config.toml
intermediate_size = 384
norm = "layernorm"
norm_eps = 1e-05
optimizer = "muon_variant"
batch_tokens = 65536
train_tokens = 205300000
MLP neurons of a small language model. Each row is named by its layer, matrix (up: input weights) and neuron, and shows model dimensions 32-127. Each number is 200 + 20 x the weight over its row's rms, rounded and kept within 0 to 999.
Before each neuron's rows, "fires on" lists the tokens most often at its 100 highest values on Wikipedia text that the model never trained on. A number after a token or word is its count.

fires on: "-" 94, "=" 6
L4.up83,200,153,205,211,181,211,225,178,212,184,207,194,223,206,178,211,167,198,174,192,222,204,197,187,194,196,189,249,217,187,184,214,210,200,219,223,206,233,178,199,252,198,200,224,181,182,192,173,198,213,176,208,196,166,183,228,197,212,162,241,191,198,166,214,227,175,207,198,193,212,216,221,159,190,192,216,202,214,197,201,203,190,232,157,204,185,194,204,186,196,207,160,173,194,205,188

fires on: "or" 22, " of" 16, "in" 7, "ional" 6
L5.up98,173,215,177,206,200,187,225,208,200,182,187,186,182,167,223,266,218,164,192,216,195,235,217,177,204,169,185,212,219,204,208,191,204,206,194,197,201,169,228,216,201,195,177,191,219,206,212,212,208,198,208,208,207,196,216,173,216,189,225,185,185,210,196,221,191,196,179,205,201,177,178,208,159,161,220,195,224,228,219,159,225,179,212,179,203,197,213,169,201,198,249,161,199,200,187,187

fires on: " s" 64, " S" 12, " st" 10
L5.up373,167,214,216,195,191,210,214,215,176,166,203,199,175,200,195,196,213,199,201,194,211,235,189,193,186,217,197,169,193,216,174,196,220,193,208,178,199,157,234,226,230,216,214,204,187,191,180,178,173,140,159,196,203,211,196,206,198,220,217,198,218,207,206,196,180,224,220,200,223,220,221,213,194,202,188,174,199,250,235,192,239,189,163,161,208,165,186,209,198,191,235,200,206,163,220,201

fires on: "==" 18, " l" 14, " comp" 7, " gl" 6, " val" 5
L11.up42,218,186,167,208,178,187,211,182,182,200,200,199,183,193,216,200,225,235,191,192,189,199,231,192,188,167,215,233,218,177,181,204,206,233,187,195,194,167,215,193,210,204,239,192,187,200,221,225,202,191,178,227,185,192,215,215,171,167,234,221,217,215,165,203,231,198,219,220,191,170,195,218,236,213,196,207,191,185,197,210,197,210,224,221,204,208,193,186,228,209,186,174,197,181,217,212

fires on: "°" 15, "u" 15, "\"" 11, "a" 8, "}" 6, "D" 5
L12.up70,182,183,165,189,228,232,214,195,232,182,202,218,188,162,251,185,207,201,214,205,197,196,217,214,211,238,201,195,189,187,212,215,214,152,197,193,182,210,177,258,186,201,224,192,198,134,205,206,219,204,215,189,208,225,217,180,201,195,201,211,189,167,218,193,171,186,193,195,217,194,171,167,205,194,158,179,211,217,222,220,213,185,193,192,160,191,219,198,206,237,193,178,181,189,210,195

fires on: " as" 50, "i" 14, "u" 13
L7.up361,223,234,204,190,184,170,220,169,247,217,188,223,219,198,212,216,221,203,201,223,232,175,189,203,201,206,238,179,177,190,213,218,219,194,215,155,196,201,214,170,209,231,170,199,206,215,187,183,223,209,188,190,205,172,186,214,190,199,183,216,223,234,199,228,197,186,177,184,199,239,186,194,196,211,185,218,215,184,192,168,175,184,218,216,219,215,223,223,176,181,200,204,209,194,193,202

fires on: " John" 19, " her" 13, " who" 8, " the" 6, "oy" 6, " son" 5
L4.up372,214,179,219,238,168,194,233,195,200,170,200,186,213,234,184,186,217,179,178,209,213,179,242,206,203,140,170,222,195,241,213,231,197,194,201,232,180,215,214,186,160,190,229,181,193,229,186,174,183,190,210,202,184,225,170,232,234,182,195,218,225,188,182,210,203,197,215,203,197,200,193,178,199,201,189,168,182,163,191,170,217,189,182,179,199,192,217,194,190,215,210,215,175,219,166,208

fires on: " v" 25, "el" 20, " del" 12, " gu" 6
L3.up38,214,200,213,187,211,193,211,201,199,216,192,234,217,223,212,181,212,167,208,214,185,214,221,200,217,187,218,148,222,208,163,217,178,192,155,180,212,217,225,203,188,179,211,173,179,189,207,223,239,205,187,179,190,190,163,174,244,221,187,201,186,196,183,192,195,219,185,193,175,193,194,188,210,190,177,194,183,184,182,222,189,198,176,188,176,190,205,211,192,222,189,193,186,153,191,239

fires on: " f" 24, " sp" 10, "ent" 7, " c" 6, " b" 6, " F" 6
L5.up84,183,205,204,245,163,212,227,183,207,243,176,205,173,213,216,194,199,207,180,187,226,191,206,195,185,192,170,229,207,175,187,191,203,201,203,222,272,226,183,195,225,206,172,184,219,174,193,194,171,232,164,198,190,193,214,182,200,195,197,186,178,212,177,219,213,219,168,214,193,163,210,238,211,179,190,218,223,205,197,200,182,181,189,194,171,192,205,184,211,163,208,188,213,206,187,188

fires on: ":" 35, "-" 27, "l" 6, "ind" 6, "s" 5, " near" 5
L6.up345,173,183,184,165,193,191,222,227,221,195,206,224,208,242,191,209,198,197,197,193,246,214,195,196,214,202,219,237,162,173,183,230,176,169,194,219,195,229,160,225,205,169,190,191,180,205,197,224,230,215,177,223,203,189,231,197,182,200,191,204,197,183,191,189,181,206,199,218,202,176,217,212,156,166,217,179,229,206,234,210,173,221,235,193,176,158,216,188,184,166,205,188,194,228,211,183

fires on: " over" 14, " have" 14, " had" 8, " such" 7, " has" 6, " there" 6
L3.up230,217,184,197,190,204,174,189,188,221,193,210,207,198,211,191,200,185,209,190,215,192,193,174,217,217,225,226,205,234,203,185,236,218,221,182,202,246,221,229,209,196,218,192,199,211,176,238,199,207,229,193,179,196,197,187,192,211,193,202,195,198,192,202,186,171,228,193,237,205,190,220,212,165,161,217,235,199,204,189,225,219,189,183,193,208,172,213,198,176,164,202,210,207,230,174,196

fires on: "==" 24, "=" 19, "===" 17, ":" 16, "pec" 4, ")." 4
L3.up73,211,188,219,206,202,198,212,188,201,206,179,179,190,189,193,210,204,230,201,214,222,220,166,194,193,198,186,224,170,179,174,196,226,214,226,207,215,247,182,201,171,181,179,174,188,207,202,191,169,224,181,210,229,169,216,204,183,238,158,237,226,195,204,194,188,192,205,239,174,180,191,249,179,163,208,216,223,208,204,198,196,183,203,229,223,171,225,239,196,235,181,165,200,169,197,206

fires on: "or" 11, "u" 10, "ut" 9, "." 9, " of" 7, "ate" 5
L5.up123,185,202,198,174,228,218,232,203,176,211,222,212,183,205,237,228,217,216,200,236,202,201,202,234,217,182,158,182,212,152,195,194,196,210,211,203,161,227,172,173,206,192,183,193,214,181,211,226,201,199,170,210,216,230,219,225,210,203,212,199,218,230,206,219,209,170,200,211,209,212,193,222,171,160,217,196,213,203,224,201,192,178,228,213,191,214,190,150,180,228,216,203,199,186,214,186

fires on: " S" 52, " s" 26, " st" 13, "st" 4
L11.up368,189,189,223,171,186,195,235,204,164,178,211,205,206,199,224,212,187,203,209,208,196,219,162,190,190,222,199,217,188,192,198,192,158,213,191,200,186,203,183,217,216,200,212,211,200,155,185,206,185,146,224,179,218,193,223,170,214,216,229,200,204,215,182,222,195,188,193,224,173,250,180,226,200,173,224,190,212,233,221,198,218,189,202,188,209,186,182,224,216,243,229,209,182,185,188,219

fires on: " Mc" 14, "or" 12, "in" 7, " Mor" 7, "i" 7, " r" 6
L11.up101,199,205,186,202,166,257,196,189,160,184,183,180,236,203,242,215,220,211,148,209,179,173,176,219,205,177,199,205,193,209,189,186,202,181,219,201,210,168,199,237,213,203,210,207,220,188,169,215,205,182,156,213,199,206,183,234,211,215,221,224,203,226,182,160,172,174,167,223,225,204,204,186,230,208,206,210,248,188,246,199,182,174,214,216,202,197,152,222,189,191,166,204,199,204,192,200

fires on: "an" 23, " of" 13, "or" 12, "6" 7, " |" 7, "7" 6
L5.up127,193,205,196,172,221,240,203,178,172,219,194,195,204,215,198,207,218,254,200,202,208,198,207,223,194,211,194,210,182,215,203,213,214,207,199,222,198,202,168,211,228,161,187,209,188,189,198,224,211,218,200,189,209,175,179,225,204,192,175,191,229,216,200,210,208,157,192,197,192,193,197,229,181,218,203,193,203,195,193,215,194,164,210,184,203,221,180,170,220,179,192,221,242,201,227,200

fires on: "n" 18, "id" 14, "d" 7, "av" 7, "ad" 5
L10.up42,206,222,225,194,182,213,234,194,209,191,200,168,200,214,220,231,216,195,219,179,205,219,199,211,178,178,224,193,215,186,166,240,176,208,184,224,206,234,202,195,173,177,202,220,196,170,173,225,175,173,181,187,160,207,213,190,209,156,193,202,180,203,191,184,205,204,176,183,191,189,212,208,232,218,220,219,205,240,227,222,208,223,207,269,197,199,166,194,197,195,186,224,188,168,202,217

fires on: "ck" 16, "ack" 11, "f" 6, "off" 6, "–" 6, " (" 5
L10.up85,177,142,214,205,199,202,199,177,169,188,205,180,214,201,184,184,201,218,181,214,213,195,199,193,201,172,181,187,236,198,134,196,198,222,181,182,218,234,169,185,191,215,186,207,162,223,176,201,176,200,175,186,217,198,245,220,230,215,178,214,185,227,190,185,209,214,213,194,238,200,189,212,211,221,199,181,190,186,252,173,213,165,191,190,206,200,185,186,193,209,187,213,210,188,234,181

fires on: " re" 16, " for" 13, " f" 9, " sp" 6, " to" 6, " co" 5
L10.up138,169,202,208,206,177,226,218,218,152,180,189,142,201,214,191,197,202,234,183,217,243,208,211,215,187,230,229,199,209,174,203,191,172,201,177,184,232,201,182,215,237,174,184,192,212,170,205,185,215,200,183,186,204,179,192,186,217,207,179,183,210,188,189,205,222,235,184,207,217,187,198,199,193,187,211,216,217,191,186,186,201,213,202,213,207,179,178,219,220,200,252,186,171,209,177,205

fires on: "t" 21, "l" 15, "u" 12, "ut" 9, "ch" 9, "m" 7
L6.up372,240,211,169,222,181,163,196,190,192,222,220,202,181,179,191,201,205,199,217,206,192,182,213,180,207,169,215,209,233,206,198,187,216,197,225,194,231,166,195,210,191,196,190,234,210,222,169,208,206,225,197,161,169,246,196,209,228,185,217,210,162,197,179,175,198,231,203,172,229,207,218,184,219,199,196,217,197,216,211,217,187,174,181,217,188,175,212,189,189,163,205,207,153,189,196,202

fires on: "ly" 33, " of" 12, "ently" 8, "se" 6, "v" 5
L6.up49,137,196,192,149,228,213,197,190,215,196,217,204,190,186,193,179,192,206,224,217,212,203,193,160,160,199,225,173,218,242,218,174,200,187,218,182,207,218,201,193,218,193,172,208,178,214,193,196,192,163,198,190,190,197,202,169,189,204,205,227,222,153,194,213,237,222,181,184,206,174,226,197,211,187,157,197,193,159,203,186,197,202,218,207,212,221,196,218,238,204,201,205,211,205,187,175

fires on: " of" 25, " th" 16, " h" 13, "ia" 4, "ing" 4
L10.up302,192,163,162,201,150,214,234,193,160,223,217,203,168,231,204,222,182,219,167,202,170,214,200,205,189,233,194,202,210,254,181,207,207,166,197,184,178,174,202,213,193,189,196,206,183,211,159,213,175,206,253,222,169,188,235,205,190,229,218,208,208,165,236,200,191,216,188,187,229,196,170,199,184,208,210,206,219,200,198,226,194,219,170,205,193,198,187,231,224,204,209,198,210,216,159,194

fires on: "ly" 50, "d" 8, "ud" 5, " as" 5, "s" 4, "se" 4
L6.up302,157,198,203,184,226,192,200,214,199,187,180,200,247,202,168,200,172,194,189,207,216,189,214,174,195,196,198,194,201,236,204,192,215,164,200,174,217,203,204,197,204,160,223,190,202,203,184,193,175,172,213,178,224,205,261,215,180,212,181,240,192,181,201,220,186,212,224,171,203,188,183,213,218,197,174,187,198,167,167,166,187,216,214,204,225,231,197,208,216,174,206,183,191,211,198,176

fires on: "i" 62, " ac" 8, "ant" 5
L12.up90,225,225,167,205,191,185,175,157,165,197,190,183,193,200,197,209,189,213,194,187,215,170,200,237,208,190,198,182,219,208,201,193,198,202,192,175,211,163,202,221,186,182,231,190,192,206,181,176,204,218,210,203,214,220,194,188,204,206,167,220,217,207,167,191,231,180,186,249,207,190,187,174,271,183,214,228,216,195,212,184,188,212,203,188,236,185,196,201,187,194,199,196,216,184,191,189

fires on: "t" 11, "g" 10, "ch" 10, "ac" 7, "c" 7, "x" 7
L5.up85,212,200,208,208,177,147,204,207,185,214,206,190,166,197,186,204,169,172,225,219,198,227,166,176,224,161,219,217,245,233,174,196,211,183,211,202,177,234,188,231,179,216,250,223,191,238,180,199,197,185,209,202,203,191,225,182,196,198,195,195,206,194,159,185,177,223,231,221,213,189,216,222,218,210,203,190,215,231,239,206,191,179,199,182,215,218,192,202,218,210,193,220,157,207,161,213

fires on: "-" 20, "=" 14, "ik" 6, "aster" 5, " Film" 5, "ile" 5
L4.up320,214,175,212,258,181,200,208,207,212,179,192,225,212,170,217,198,207,225,190,235,232,181,206,213,200,190,219,192,181,206,199,188,180,173,202,203,194,212,170,228,203,244,193,195,164,202,203,187,239,193,223,205,190,164,217,193,198,192,196,197,159,200,162,171,204,206,206,197,176,198,182,202,171,213,215,228,209,200,199,177,185,180,223,168,205,208,197,164,226,200,226,190,232,191,185,204

fires on: "m" 36, "xt" 11, "t" 10, "ar" 9, "u" 7, "ast" 7
L3.up18,165,180,192,204,177,222,203,188,185,217,214,236,206,131,209,190,208,222,184,221,201,173,194,209,163,216,232,208,216,187,217,202,207,200,211,185,200,171,199,197,182,188,184,221,195,242,198,210,224,183,181,183,195,204,202,202,236,197,191,203,198,206,201,189,225,199,230,225,222,198,222,177,245,227,184,199,196,193,178,185,211,176,181,206,201,194,177,189,193,204,185,193,209,188,202,202

fires on: "ad" 37, "d" 15, "out" 12, "ou" 10, "f" 5, "ed" 5
L6.up50,187,206,188,183,186,209,222,189,222,186,198,207,185,203,220,194,217,230,222,206,184,260,214,228,175,166,213,207,196,201,203,213,190,206,209,198,186,219,201,188,176,157,200,199,228,199,221,216,190,205,216,159,203,203,191,201,208,197,180,199,209,182,207,218,161,162,171,188,199,228,186,243,231,195,168,204,212,228,246,156,195,197,176,210,175,185,175,221,209,188,197,191,241,191,205,153